{"n_layer": 12, "activation": "gelu", "positions": "rope", "rope_base": 1660.0, "final_lr_fraction": 0.0, "train_tokens": 122800000}
MLP neurons of a small language model. Each row is named by its layer, matrix (up: input weights) and neuron, and shows model dimensions 0-191. Each number is 128 + 24 x the weight over its row's rms, rounded and kept within 0 to 255. Numbers have three digits each.
After each neuron's rows, "fires after" lists the tokens most often just before its 100 highest values on Wikipedia text that the model never trained on.

L4.up487:162117155147112092129127129118110129148104097109132124169123111147131130128071121106149128105159102143113104172152128166110143118100150114121144142082145078172139126118144143143117090130106111178140094122144132148128090154183082109176144106107160155131131145158169098079132175162112091126131110167123114158145110107112120147145132120125162103095109143126149073133110113151159118097137149094143104120108165133123109111120145194125111128141161120133161112126098103139128140137162111149140130124112125129149157113123128137108172154145110066123098106166163141140159108119094163128
fires after: " was", " is", " were", " be", " been", " are"

L6.up717:163151092088137142136082142157120118084123109155136127178094116107109139130148138116149109107126129138126134149137099097136150131103124139161149110163115133135118133116082105162112181153105106143104156132117174158121117155087136104147158107150111162105140146151093100134117120136128126175160109123126149120131118128107080146150180120158177153120134105117169090163110111127161100113147104125169101172068141139144181075167100120125135128111153114100143093113126121141115115125119118116117093105132134109108107161140156115166123159068108127111163148118129145126113127110106148168
fires after: "0", "1", "3", "2", "9"

L3.up678:157147120178131138158118118135124125164094092142077145164159134163094129146144174123108148159138122120126147139130142137056115099138122110118135167116107151107127113098125096133130148089127106117114139118147144127142098127147142112081117178126092138120139071141166063127094150096133127099120095146132134104151104114169112157157120116115134107124149098139118131089130150169122080116127190108176105108099096122150098153095129155108114110112131153148095143140165109137123134087152121152116118176154108095110116156102109168158125137156136129150130116132137141113113117168105145101
fires after: "0", "E"

L3.up711:102107112109098145127128162126103119099111121145136116102081133131143138098130129085125146170134135140153115110066091143156152101122149102119146112100120155122159153163151156138139109111069167102143128154124106093102129144135156118116148128127105189146168146124087119108146116101113166161092130103114099123152120144121159087128120108149098123131136101134123148160113122159147160103119116124111158115138141141098114160038109105124113150148131154083127137137113136157159122102111151194148113095148136137130151123139133095146173117129163127128130139088143140149095099097179151122
fires after: " "

L9.up550:092110162175124113071127121156152100094132108144153114145106113116148146129097130118158104115126122121093165139090132143141132184124141108081123169122148127113095118113114120140177117167109112154141136101120128167090166126111093132127124132126187177113172125128101153131156148130110108118133084166109145086121119113140087114104102108089169148150137089080091113121142166173111142114149164125126115138137143135108120147110113131135095186157125178137092155141115083129106127134155135140120138148115131163116114116143147132150140143166151133089093133133127173134127111135093146123
fires after: " |", ".", "s"

L5.up530:163113112076194115132120174119085093168150137141114126101135104149157120059132155128175136112142186152157140125108102127127183141091146130104117123140111114116104106145152136128113131116111106156146088085121140108103154140136152112122136119167112130142167115157175136122153094115137157162139152116143139173122097090133136088095141152158114154116118104116162119116148164107128137117125110105141120148114123116112113138157161107129133104127133134171119118140129121136144101074181138150129080157181125136138135099133133157126107130143151108075096095157137114115087147113131137149
fires after: "\n", ".", " Date"

L4.up623:121122085161125151113129134145088099126124122110153132138165104116107141105123124123126161120134143107115141156133135093100117108119154159144095122120207109109166165132150160148112173118125127159100146085130133148108112164139125084146137105113134111107125089135131112087135118173089145062147152127109155131149155136161122096111138164128137152142154151132136084098107139106100153117113106174150095107188119146105110086103150129136154130156175149138118139114174160115141116141134105144088173131138132097085138160149140135122133148126154142081122113141112128166108074117128128104
fires after: ".", "Note", "°"

L5.up72:149123113127156199114111152093097122185128151123114116133096131102086126137102132146151109148113143124142091174126140103124121170164119103113122122126142179145102169098182183134159128124135159082142134130131116106106128126111130117133151112148125130144154115134138177107144104107090150152063063134130107136120115133111152131082125184112090125087138122097121106137138163148138151115164125165117108140107096090120158102124113143120098137152147099134141129126106099155130132145105147104089142141169167161120141121128130120124135131170127132095150156115136114091164097147126113098
fires after: " ", " de", "s", " his", " ("

L5.up404:098160112137095142159140138120151112102160124127187121153090156119100144142145107131098115153140169097151111125120165101137094153145134116111167136114143103110184104134117105163124172107130126147148131105140129104128165105120128100154157162135136134157133126126151133106160107127070176168105138108109172130098153095117101129134131116105181126101128163082138148140162159130108097151127108161140098129146141106161138161141134090139095085113095116133148113157159094117128109130125110101133122126120076153115133093113146111145147095112068135122114118139124145145152135114180070136
fires after: " ", " the", ","

L6.up743:161087087126164163106114142167118103075102107072100118123118144123090096124158094126131141136141115167114126095139147141141153137109160114158119107112128137133117123091111127150157128133128142114132149111144185154114165112164157140139132131113108139142123153177131140160134108117071106121143122135124122135122120130113150146188146127139176089133109133128095084151184129160121108154103112138108120150132132099127118083109112133114090165106139162103145141119126124141180162131105125119167105119072121125146125132139163155135152124162078137138088093120093145098089127156097159152
fires after: " "

L5.up533:157122148068116102116157157131126145104137105129139140105129116138138117099127180084151109142089104100131097118139099171157106163120115120120129156133161155121185116110138137134151139122133150085137152141128123120091156153109110128133131112194091130201093143129153102111120133147113101139099109139095117148122154098107144110078097122087124137115141108143153106103102140128185151167121113135123124117115156124111112153102115108114101145129092169128069113122144114189116136128113095126129118133127148164112137178130148143137131137106161142083120097115133134120130100115160108190
fires after: " "

L6.up387:177118118184138115157128097135128123142141096127125117153127136142103136121054125126143142132134120136151113160107129091113127158120125151188129102119147129107094120102092147177131132162148174162126145151163089119146173153110107084164117145129146094100119137150119182159180097146129147148140115136121115120114158117137110161099152098120115117071116119104128074120128133177114111125128123086121104144110171082147127072135100105120140169107177160147138150121096121109112108131116157119137113114126109128149141114082139105124105110121156107121141103119116161147139125123089114102
fires after: "1", "s", "ax"

L3.up472:139162104120125165099149110118126143087134136111087089134168161129152112131138175111041114146110139140133128128162165140167096140086114106146095127088113112136157145107095157183099155124117148111140096147115163143159119095129124094105129152116115158129129135141106136107166150154133122152109139135135111088108166115158120149155090129110126124127106159106125137152147135137132108151114122148093133123119145058126149174142151157110120149161138103107119150123126148149119154167102086097154120097129104152140169102144146146101117155145082133112106162108112134141104094089135146162
fires after: " ", "ed"

L9.up686:109144098135143154136179147100123113177143112125110088114133128124127132110128135157110149124093167132162106136129175117088106138100097179121112136114070159104141165117116130166097149156128118131144152129177118138091097145131151140131088138129109138116075101136117093135168148139082149117133094142140145129150172145137126108158153137107135123144085170127135149134138162143138104135110124180106073138152146124130145136149166116132166115145108093107120103167122189109138098159105128134091130140110149104113094124146144098117106168096125108141127138157146143098109176083107120112
fires after: " ", " (", ")"

L9.up378:151108133126149109155163136109146112134128091133124152132134175124122136153127132110145123131129107070165120113068152137095111150089145145125145129115131110145116142087106144116071132116158097090113132106116112151128144137132109155109113123131100130170111144174099143092125100111129142202139136103159152074140108136125184123115132115115154115103160180104183120129127109100125114111124121149117121145127123129116096144111163139169101137162106093106188143101143099137149120127168113160127093155139130102178087133150136088152089145155126162120111117136114108125111149080152143109
fires after: "0", ",", "1", " in", "5"

L4.up661:148201115118128189124111160083147075141104124146140097102120144102129131138130068178117092163114115184171141134141177115090152154124154100125142129141118152125147113120145111121082146114126143116140133103177081096153148139127163103119127118155134148140130130130144149108108134130113141145155157108114142165108128100141103157107144103155137135150146134090137125142152132129121109105136147138137142122106126140108140163150134148157125129101138120071130130146106100183094111148110083148128063087118090113129116151148141145118135101153081077115132136133115139098138171126129109138
fires after: " the", " ", " The", " O"

L6.up643:148089110151122131113075144136128149117155131154151153134153144143139146108124151113124123162123182114103137144127151137110131119133086158101136117166155104141088114136103193127116123114111094161092143085118115119103131142149136125127124154091122131116095133117122135109141123174125167113090165086146149121175137121124118114139074156164130112134174121163115143093097155092102120101079135085134107142131140132141122103086102122116152141119145154105153143121083159139157151130112149151127132175118117093096129098139152128143135122060148177101134132132120172109121092150107094084
fires after: ".", ":", ",", "1"

L9.up192:156126122153099120105152159125151159101134110134127130134099138130101129138110159135110115100153118139147105147083129136087153148143108140127132101129125067178133141178097124150120136066111149123123142106115054137106115115167114158158116120136144163126127130091100116120137126173148103115126129132094129126107160123093157095111138081145151161125168115137116159146127162117114159119134127106163114129118128142146139139109106105153171134151139116143134086128076110157151078128175121141178116088138147127102192139142128109122192138139133079139113143150161124146097118089118118112
fires after: " ", "1", " (", "2", " B"

L3.up718:095139160175087150146143104152137092109093138155127121149154129118174098132146126116121129135169128160125102115175132168143098124119096109125106171132136113102147117177126110119115125158140085157127165144141109112102123149137093180095160104129123142103117151084113108138114147152125139126123161109097168128122164158106146135125148147109078156152121130125143139143096142136110127185135136164126092120122126178118101145110104104127083149130119141091101139170116164175154132137128093105065140145131128100112140136117139113099145151075136092137131146091106114167135122125145135179
fires after: "S", "D", " F", "C", " J", "G"

L5.up74:132111126125108113120081164115134131183134117094087149131115183128126123091139108123104131147146094138145095149112106140143074134145106132099103133089140154145115125143160133094166132112149127128150129099133164091139170135123101142122095157136122145122177163109141127123164126188138165099091088139103104138132127150120111132088120135130137119089121149143118130131122116157111118119100114132181118094145127125113108134132134131149158151114144133132124129159133092118093161175112149129068133153132105187167150158099122158160127148106118110107092113118103150073157138174154160085
fires after: " ", "s", " S", " Con"

L4.up468:138156099117132155153147115079119082147118120157117129076112122145104150126148111135120118135129131134175155165139171156093124121142130132124117091098111138117146145129162172120142137140094162156124156118123118099129105136163183089127122129134146184115098146108127130141116106113109130107163118153106116075121128145149107171080146097149191141148117130093150115152113115157072123149075133115125151106163116112128151085140143094168128164142164087112111124154120134148161136159146148156109111113128146126106133106110091163115138151152114118122064118170115119120136107106092126102
fires after: "2", "1", " the", "(", " ", " ("

L4.up690:109146096155131121101136079076141103123129140099137137140117127133149151125124139105120146137106117170108096127138090143118134119161119148117153120122155087145142138144140110145137134137072122115118109151122163158084101140111089121075118147155160131155175138171127119105112136157189127122086173115118140166123100131087175159156177108133132157117125158153107096136086133141116111111125097105142115099152171140145114098111155158158099115145131141152152126066124127124116132107111122173104111120139140172146077145128098134131146109137159131144133078135117085101127098116137080113
fires after: "0", " was", " were", "B", " A"

L3.up404:137155130109153134132136171133123095141134172087120128142123124170143078114130126181075128120145117122124107155093112095165113103162085141118134146080113130110154098127110172170109164119110133119150143164150132162084123140139168121138078100087108131166142134177111137113151111149113152159118154126100125134127122091115110149134139145148163159104100103109094128144128155124070114125119106156092141114131096115146128108138115150147132115129092132118122173123188113150115123155105121142146102159127083090114149144117188128165131122143138105121088110141118140132172111119116085121
fires after: " ", " U", " E", " N", " Mi", " Ha"

L4.up480:114139105152106139140139116100118133146101121113132147132128150142131167177126128142124103120134153144101108135086150113119104088136073131126172133135059143138133168122158142152138136111100143148126154127128156111132150133134128097096136105145121177145085126192131135124093112093113124152105173148175132134138119116106092102092074142123192131174179168110111118110161115119128117081142073142092107149123112117153178117173136137151119122128120126084133113124104163146132105108101130124134116123111131129098112112138105177090169106129111131131106155170136129096115137157119124111
fires after: "0", " the", " ", " The", " in", "=="

L5.up263:147152131136094121134152157102120141149162142153182122105131151181148133142124110103105138159132109128107114096147082112152099111117121092125117143137162166160148125115117142129118139129134143161158103133173131123121090141128106098127094138127138143159150146089122097086151121136108161119110118136098157112138131101118160124144124121072106124111107119083115145120140094147097160112115120119138132112073119111112158120112136061156131119136128162174108120098122119163137147122139127157176164123142150171117134118161200133128074130100131147115144129127085149137136133060178168143
fires after: " "

L5.up26:115120114135102134129156116098140148082126108134118113150118103156129159160095099135136086151148121115082104134141108121125160118117102108146136122157140117111172107123115123148114120107099106192124116141135077132143142169093118142113114088136106166168192119165122157147122088191133105142079141144125140110107124147117124190098120139103144128143152155119156114117146137139164138131118107141137133145149176130132121125144112140131060104107110119135130144183105110132140101158173132132104115132132074104135154090133175123126172125076112093137102156116132144125150107138090101126
fires after: " ", " G", "r"

L4.up129:143138135124102145151112134127145105137091119121159111119159077180150136120144166121120151091143155126143122098095122110121099148171094136119115128148127121155136096118136108131085121114120132155125134116160113143092162130130132134141113142116146169142105111123124121097114155170089134181150147133140159159118117070115118114130139162205140140130145130130113119143110128105108162142155122139141090089130120179087162114148111116153128085141162159117124095160138095108110117099142055147131138118121172112111129096135183110121155125139124102091170111134075131105125084162130119161
fires after: ".", "C", " A", " C", "B"

L4.up759:105155123135088133145125139185113095141185129113100156138117074095120149121141108127121111116124123114155170095094107136203163114137155112103126146156102087141082094111176143145149152136124137104106100131148102146130166124117129170120124122134119140111126093117115147104100144109148160110126156152134152135118117154112172108127115138141136125169109143118143098112127115117102178136141131096102153160150155090134128100113095141117087149129100125121088121112149125116147116105139128050122089141148102096100173126133156152107101159172128155142153137127113128117148147136162146174
fires after: " con", " In", " and", " to", " ex", " pre"

L4.up433:162122109129124155146165137139159110136153138121134162161108147123145149149139140111147135098139092105122145145171115147119140156093111134111138119123147099136096108110121132127124159104132142146108079184102100135104097084106113126119141133139159113126118084126115123082094124090165146122098116095120120158142155092113179127130112127164182096108120182092097113121123116129111083175121158141141140138123123144127119144114090109139178079131088167118172094098121125096166132179167105164103112108118109130105136128155146119140112144163127139169155137128161155126109118074150123137
fires after: "0", " U", "/", " under", ","

L3.up501:120115134140119112111146136133134134139110098108155127104119116156121138128141138077166136095121127158142108146113099127118134087133154144065144129123142110171125098149138120123126127152135146093100114132142091160139126133121154075157118083121168125108150118110135148146129153131182138149149171178116136157161114080124132100097121179161130109139121133135115110128147123118104090121099144161085084138098150122154101110173125117132122120116147170140141081093127112085170126141164155164093119109158147132127130104108102060147113171155103127087153074130165147152123122158124108120
fires after: ",", ".", "6", " p", "3"

L3.up171:151115132173136114111139159153096182103140119128167114151136129097139099148123178139123146137127119119109103141100124120150139182138161130144124131099123109145105115072127136173141118150127144140117176121160103185119159132137126116144143128125101098073118132112097119160119137151143098122120135178132098137146110148136116160092102167107125094146105141118144129119164155135131124117105098149100115124092166096142093144122139090163114163088116137153107159114099125114161064130150121097173125110141160107163155164072097109089098126126130134135152151124164131140169134147147109107
fires after: "1", "sa"

L4.up245:099147072117047137159134123127135112109145159127110115109121142141115131128158108151081103137119139151134139093139126138109096089128119120116113154135103153138103136139143149168142103106089114148106097140121126139148167155128137091144106117133140146137105117123097177164131087134104090160105150136147136081113112151102146132129149113197153121154097129094146120175143177118115126167103098163139089124137149131135176132146143123143133111143113130131110117147118134100120125122143098180084117095140174079123149132150142111172141129140129156131178144123108123067113164113111158142
fires after: " ", ",", " (", " and"

L5.up749:119160126156128120096145189138131090158158111083099125158110141177129115100146122131130164109133121137123082148136108157123112142124165154137098108120143106073117130062085149105112137147084122123165146097136092144099157121087139105139083107105134103116156138089149153125138135138113145124124117103096134135149088164139078144140121132140135141073141130161158094147160118132082110112159127120143087159128118145144163140100116121144127131131162118101172165146166099126161153157075153126110127168111094128134119122093124114114109141118146137154105139134150119128154122091161140107
fires after: "s", " S"

L3.up575:145104125129140122181096151161111123170107152117124150144126083099118130126164120094105117080118115085087108156144109158093096136143089155157122136152125105118101112123093106124144074130118140114151135139101155120099120127170135119162129103087117111107169126156169126107091189117132139100137075149124110071135152119120120189144135142151160115128135134165114123098126187158107117100137119068166073123105136158112126099135135150113140129123124109134129125151158128105097135118098113140138099140134157107141117133121110137116106131146125111161175121162165107138144131146131102099
fires after: "\n", "0", " |", " \"", ".", " co"

L6.up288:123094115078119138146129124125138123126104153123125143131168114145106108138125129144074122178138130139099122138135119105149141125129130145124170144159142101113077170102076128088141142160086114101116100135147137142126140119118143143139132161088105100134101094101115109121073155147152107170110167150124178176086136131133110124136124127097133080099142172133132112150140145121155135145114166110145100200126092165140153122127140129159145104123117095137168081120111121157143132133122092138109118127143153063107102142131128160102121169141080105120115109137135121121158151122172125166
fires after: " ", "0", "\n", "2", "circ"

L4.up221:126088110089135108134155136102105160150117160111112161152126142146129148125102093092131122164146146142129105152100103149069112111137160111109097103061110140146132121157153123153109159116135155109157110119189177113150156153110151155129118160113137138165122153131095126137081079111104135155109120111158147131138101156109156124066173095151095126153095103117157114119096155162143123132114100083126102130121205092159166157167119118113129127109121112133120124172139125139157148135146156097118134087150134151144147132129146123142110153144100129129120122135148150151135135100124130121
fires after: " "

L4.up274:111159087101126121128101136182141151114160084115148120116117135154126133164131140083149084092130152125159131134168112160100124139102103111117113102129118106123093152068125128146155156128175158100116118125166080102151169158108120156127139165142097162172120172138102134095081132123109142129129142133122110155124118090078135129066109111106094146136146107135135126146091153139130135176137125125090161138039145122110144133128162145145102119137146153105108176143115139100134132182130135153138112118149124103144119105135128118133131120094144128129118137116148149108141151167104130125
fires after: " ", "\n"

L4.up710:146114138146100144090122128092124125148107112145147128172146148093138145122125106127152099111149108157100102112137170175154103180124120099122110106139102129138201173137136133115143114119132099149112145176131087095123138169110122131136164111108103110123096151173106127159118154189141077106107128121111151165099103083143131111114118136078124153128130167134138105108153167144120107180149102126118136109114139148137141141119111162110124142116126061128127149122141146137171091130143106164124138146162125112137126140137188146105098124126128152124138091131091132148086141154103097153
fires after: " G", " D", "B", "D", "G", " B"

L3.up45:103116171113082152135119130094099108152128158164145168113149094157156169129136114125108143118087129129128101140135097083119096150131091137100134131116124133121123099147118098097101128129072119158133099152176181104102108157114161149153124136148107104087103138119148114113127157080134151145131091130163131111121126135126153111113132138074118137135139123117131174165116145110129105145159133160115165159171125163140122127132159135123111115177161167122145097115125121143134120113079126175087136164155127128118097120133097106112160113166155103109093100137104102141137130154106083175
fires after: "5", "4", "2", "3", "0", "."

L4.up272:139105110084088154142131148160087151081142151178138101164116104138128094130122103126090104151143148123078147172104117126132094171129126125098120139133083131102154132131120146131122100143110092121138125130147129172123120189133146096121130121135086161121139137128149143148105138156102141148117121109126118156147108075078082123130134109138133118197106129167190121155128128152127110148140130123164110107107120137131140129145099138151135115154175155136167140126119170142087186125114126117164096116118091115144152105136112106127148124115104141129130118084085096100172110150115103133
fires after: " ", " Re"

L4.up164:111129124142102116100176157173115137158148161105166147100125124094115128168167078145134149133153120145102103109151165135124135114143176133168089154113115128123110080140149128161159132139146139080123104104149149145139141125092128120110171132178128138110120096111120128157123164111155093127165153129176137123128100140136131140153142122126127150110105140149133136145141173128118150130146117124103073115133124132095186123112131133100142104087136171149100099117158142131116158100109095094123131090084133059127128096141137107160095194144133137131140149145112125079155105122135126133
fires after: " No", " W", " of", " to", " and", " La"

L5.up328:141114089142068091120112152127090162115099169116110119122145129153148148096182101154136117153108114130137172167161099171114122145112109097089133148123108136113097199124128109096155109132159117152110121134116158093155094130138133118101119087077136143148133153103120105082145163160171163125135146082112133096159156120080164116142104153158135153132144139122177086099168129122136107114124118159145125119134150097117157161144154133157122112116140118147107119164121121103108142089108142133119179129119127135146174147120164117122133127119100134158100116130116134128094101120134122153
fires after: " S", "C", " C", "R", " T", " "

L5.up671:117108145106133177163115135163149095090130150138138121073126130101098162102132135146106077127132131078146126104126143116116108141112116125128110156126128146162153145146132133138143135106131174133109084106146131113106151115127164158138061100153157100124124114128127120117147109084098121140108147099125128177095172103157113123116137127125089158110153086111127141099147140088173144143090115137112132086131163128094123137141104150127100128151138134112148115152133139158101071120101129112162127110092086143058140140173146146135151130128119148153104105129126100084129123083175150155
fires after: " "

L5.up33:091114129133118139139134082131117097125115119123142141066059133096140130100133135127194136135131170118148139163116174151123101128119151136109161162126150140090114133119111164112133134098155130146126133137134113134116138171155140117111150132147138123154169154153116103133141142124132130115152092149124103072101108093132139100116161102132158155132128163130142131157128162113113114137114105122140161153127126163116121125109147115113113184118131164105142155157150135094152095147146129093068128167085158097092081133127086138136092132166124104062154136091110161164111144123122093118
fires after: "-", ".", "|", ":", " |", "\n"

L4.up489:104071131134115093131160154095108148108096130175136133136103134140126119118122138145122095124063116140114132149122142112138134127130135107147143118128108146118128128102184125157159124114127162179144114134169125162151146161150136086116097119142157135187122132098126150117109138132095131139068074119133100151118148118091136119093167132141108095135151089115159136206135108139127142077117101122116102142133143100150124105104087132132106116129099136178095129148124119153120110133096114148120137094103155123151105131144186143170117130135165093121088085152151116146130139084139132130
fires after: " ", " \"", " does", " do", " did"

L4.up195:141137108108097127147109151189137098131130102107147113097089113130150158160116127108137121118135126139152130143119144125114118109143121113108142096121132104141135163152139157152113114120152163169144125132143137153112145125146178115149127141126151162124175152120117087108122120107103131195092101118145120118081161116149146082124103131145116127090123110105128120125105104146103131088167133132132100125066142111118113123085145157130093137120086108174110139107114176137169133118141153114123137177155117130171155080083151104134128109142133133105093124103215173124153124120119150088
fires after: " ", ".", ",", "\n"

L9.up183:115133106118103140131142097099123165151122116153185142141085126127147131154096091148117091140160174148137134130097142158127151141154133095139101116122143099147182119142104119138138083145120129116135092130123178122133171112160128109136118102085130132128111186135110114132137148127087142139064106104132117134085114120123160142092144133158131112135131114148131104157112111172112121121094160126159126098136188110065115108144137142191111140131123117111076108142113145132150158112104144099158124138166151145119103119170115099121172086132124156124093157140165127120135078125127132146
fires after: " ", " Mad", "ed"

L4.up326:146079099106089143110135130112133175097130093164144071112118126132125123149121107150153112150109113161129145108119169168137104127139104133115089126154118149147149103142168077117107099105149139136139143144108128155119135118092138134153106133135153128140126134129113173088098096111164160104094113129166132140186118129085110165078145088128131136154136178113115077159108156154143165141114131132092113102117142145107153122100129125121102066110116103135123153177167116131116081126131133165127116112136172147075145133123134106112121175122112167135138126116122121142127128143143076116
fires after: " ", "1", "th", " G", " D"

L4.up297:131107146153123125117163144089133118121109101170073178114135162088129153138096141138143107115137138138114130153107159132065117127146124141115103172147124128158081146135167118132185136124122138170180122118120107119122167158126091138143173107088155149129118119176149126099094092146112140097139138173095116131136074121132135112114122133126101124104098144136137155129153153173144135143140139097114147110127131144101123136136138150158125107115119155147167155119113149089138094090110118128132097097093165128114101149109105097115167149180176122104160132129164119137079116107148141099
fires after: "2", "1", " "

L9.up591:142167124150069156116088105146137083128125098131136125094093101150110160091143165120083124119139131119140091162111092089103128135128113117108118131132147129165166138124123090152131132087099097106140102167135064127108154153131124163151115141146159098108099157174103108107144130139104108139130119132132161095156105107122166103129126105152161150148152144112133139113111139133115144074106110145131137096146106132136145162149118100087140115104133085124089135167179133157178115135154122129147130146154149099119133114129129110149181146119171104143118163156127127089104151089160136125
fires after: " ", " (", " at", " the", ",", " K"

L4.up24:177140099090095162146137128119157082113154097118081131114096128126121168148156123104123148139085112114142154120142130137098115135108155105152136117127098152176139135121123132158138170105113175137157155100168138157128114128125172105148152199134135138137121116130099141134151125093112102126134131129099156138129125153069153123138125176072135119109095135107112140153112115138089157122139162119097125105161139115144171102116106166127092121161154128123139119143119095127110150138151125092151084164107106140121139157141117081123123077162114124117108093120095099138143157121183096125
fires after: " ", "1", "2"

L6.up548:167124142154146137127110138134139128137071137106134063115120135168109146183117117119103122152183102109137105110163127117127140091113154165176143133145133124143161159124158153149125106074100151105119127152149137165129114120123114147124118161132130125097101126142159155093101128091136102141155154095072150149123145138103146132105080132161131129106157140132128105103136164127134110133123115124103127092153149157091165090115103100115149143121119132133127055110098098171134116153147197137146106142132101145135129123128111112140136135158103106153155089140146085156138079120132127097
fires after: " ", "1", "2", "s"

L3.up3:158075107114117135140107115143132096114114134147091079121153118096118144131121112088097153163155142152122108158123114086132089099120170160102111114111124174090127145111097121151105161159118123139151123106095127116169113122117124137104107156143111190134171109151139121124099118136131136086084136136109140181129139137124137105116109118110123125135131151145143141081127157118108190100123151105154125140140084211138159160091152149110084126142166165115097121159154115143168165103109108128098158127124123123079107132131100137129155120119142162151109136107120121108156127127118143146
fires after: ".", " ", "–", "-"

L5.up656:173103089129150122113134118180122114105126111116124144091085116146211149141113142117155102126142115157113167115108144117143125141083115124117141118115072084115113102119153174125121169092183143145157116126141130119139156146148132104143111120099121103147154140116172116131157119171127138154107162109103082111138096122122098143093150120117112107097141139146103175080124085129147088117125116118162121120164166091110141087134115141162100105109159136131126163154146088132173135142127138150139093119130089157129143135099074141150126088127095106147126101107136130141126132133135136136
fires after: " ", "\n", " \"", "1", "."

L3.up229:152100104131145133103104106153147096136147138124114122167150096140077090167159173109110079128115067097115145142156142136152106147136138159124114184125091110128133136128099168129126119086137148095112172136135150125127105136113130172093127135089127156178089098114128131074127156122141116143102124139131133068134109068127143141166128103138173175147135122158115096146133130154100106121112157131136172124131102150183124093115139112143125119153146145118137115105143143112119123115120143120142113104165079087122110122115141108147137182136132086160132116123148148103098112157131130114
fires after: "0", "°", "′", " vs", " one"

L5.up65:150131161084129145113156135156154103126136109095172118127109120126094144146107153117119118085107141165147107150124109149132114124143089119084132148122141111153126147117146113153111119117172109131090068166184132140157134124163160129134085144088140114115122129127135141143153127147086115108103115116169165114111152143091130164143125168141133095117161129161084109142134103129125095100102122074127101112125095087113163094133074138077110103144139145104166156142110118146105095156152098145120101137131085126134141129115162128161107169165132148167141108135163146145111130162130152154
fires after: ",", " ", " that", " \"", " and", " un"

L6.up546:140094126098113110094153127135155113149168139150172123103106109153131138176171131120137154121148087127112124161140145152126130145122142149156107157130141124127123092102146169127107131121136145159113102130120106164082136114127068142148131141151135114135095121029115132122145098108138131157084131070119099108140135121092151106134145148107126164118129130159110125160129165112127058117115121109136101110091124129128147105104115106156149165117152161134159116098131090114144116126092148118101151135099110165133167170146107114109120160166167147157163098127104134158139121148112131097
fires after: ",", "0", "5", "4", "9", "7"

L4.up341:140092104122099176139142144130166134092151154132099110130155123144101122120129108102075075089102169124107145174118116104135102132110165096128138115112095154158115138132094141123145118146144171141101153096119133156097125158156127095140100150145158143160125113150136128136117165101156093121120128151155115148134102148076162113119086151125104130144119125138150105108123141143101174127106123158139064130103164146099158117121108138125104131154138099152126071144156108128114148191099155153152101121145134129139167103178089137101157129132139081096117097127124105143147146138146103136
fires after: " ", " as", " ("

L5.up325:184107133133119142095110128102154113111140113135119089140076098123157126126121165151125101111120141125111126143142130115116142106127136131111137118142117163160152103125136123092136146136124132131120106121152170132173126142129077160149133113138161154167129188085103123106148120158092161111127098129133087116133139138092147167139110111129095135116196139147091130137097116113096106115100080058097080184118149113149163101091120103114133129123124156121116161144112101163117131115164150135116113155152092172190113088126170122129098138141171139099117117123141122137139119121139154116
fires after: " ", " \""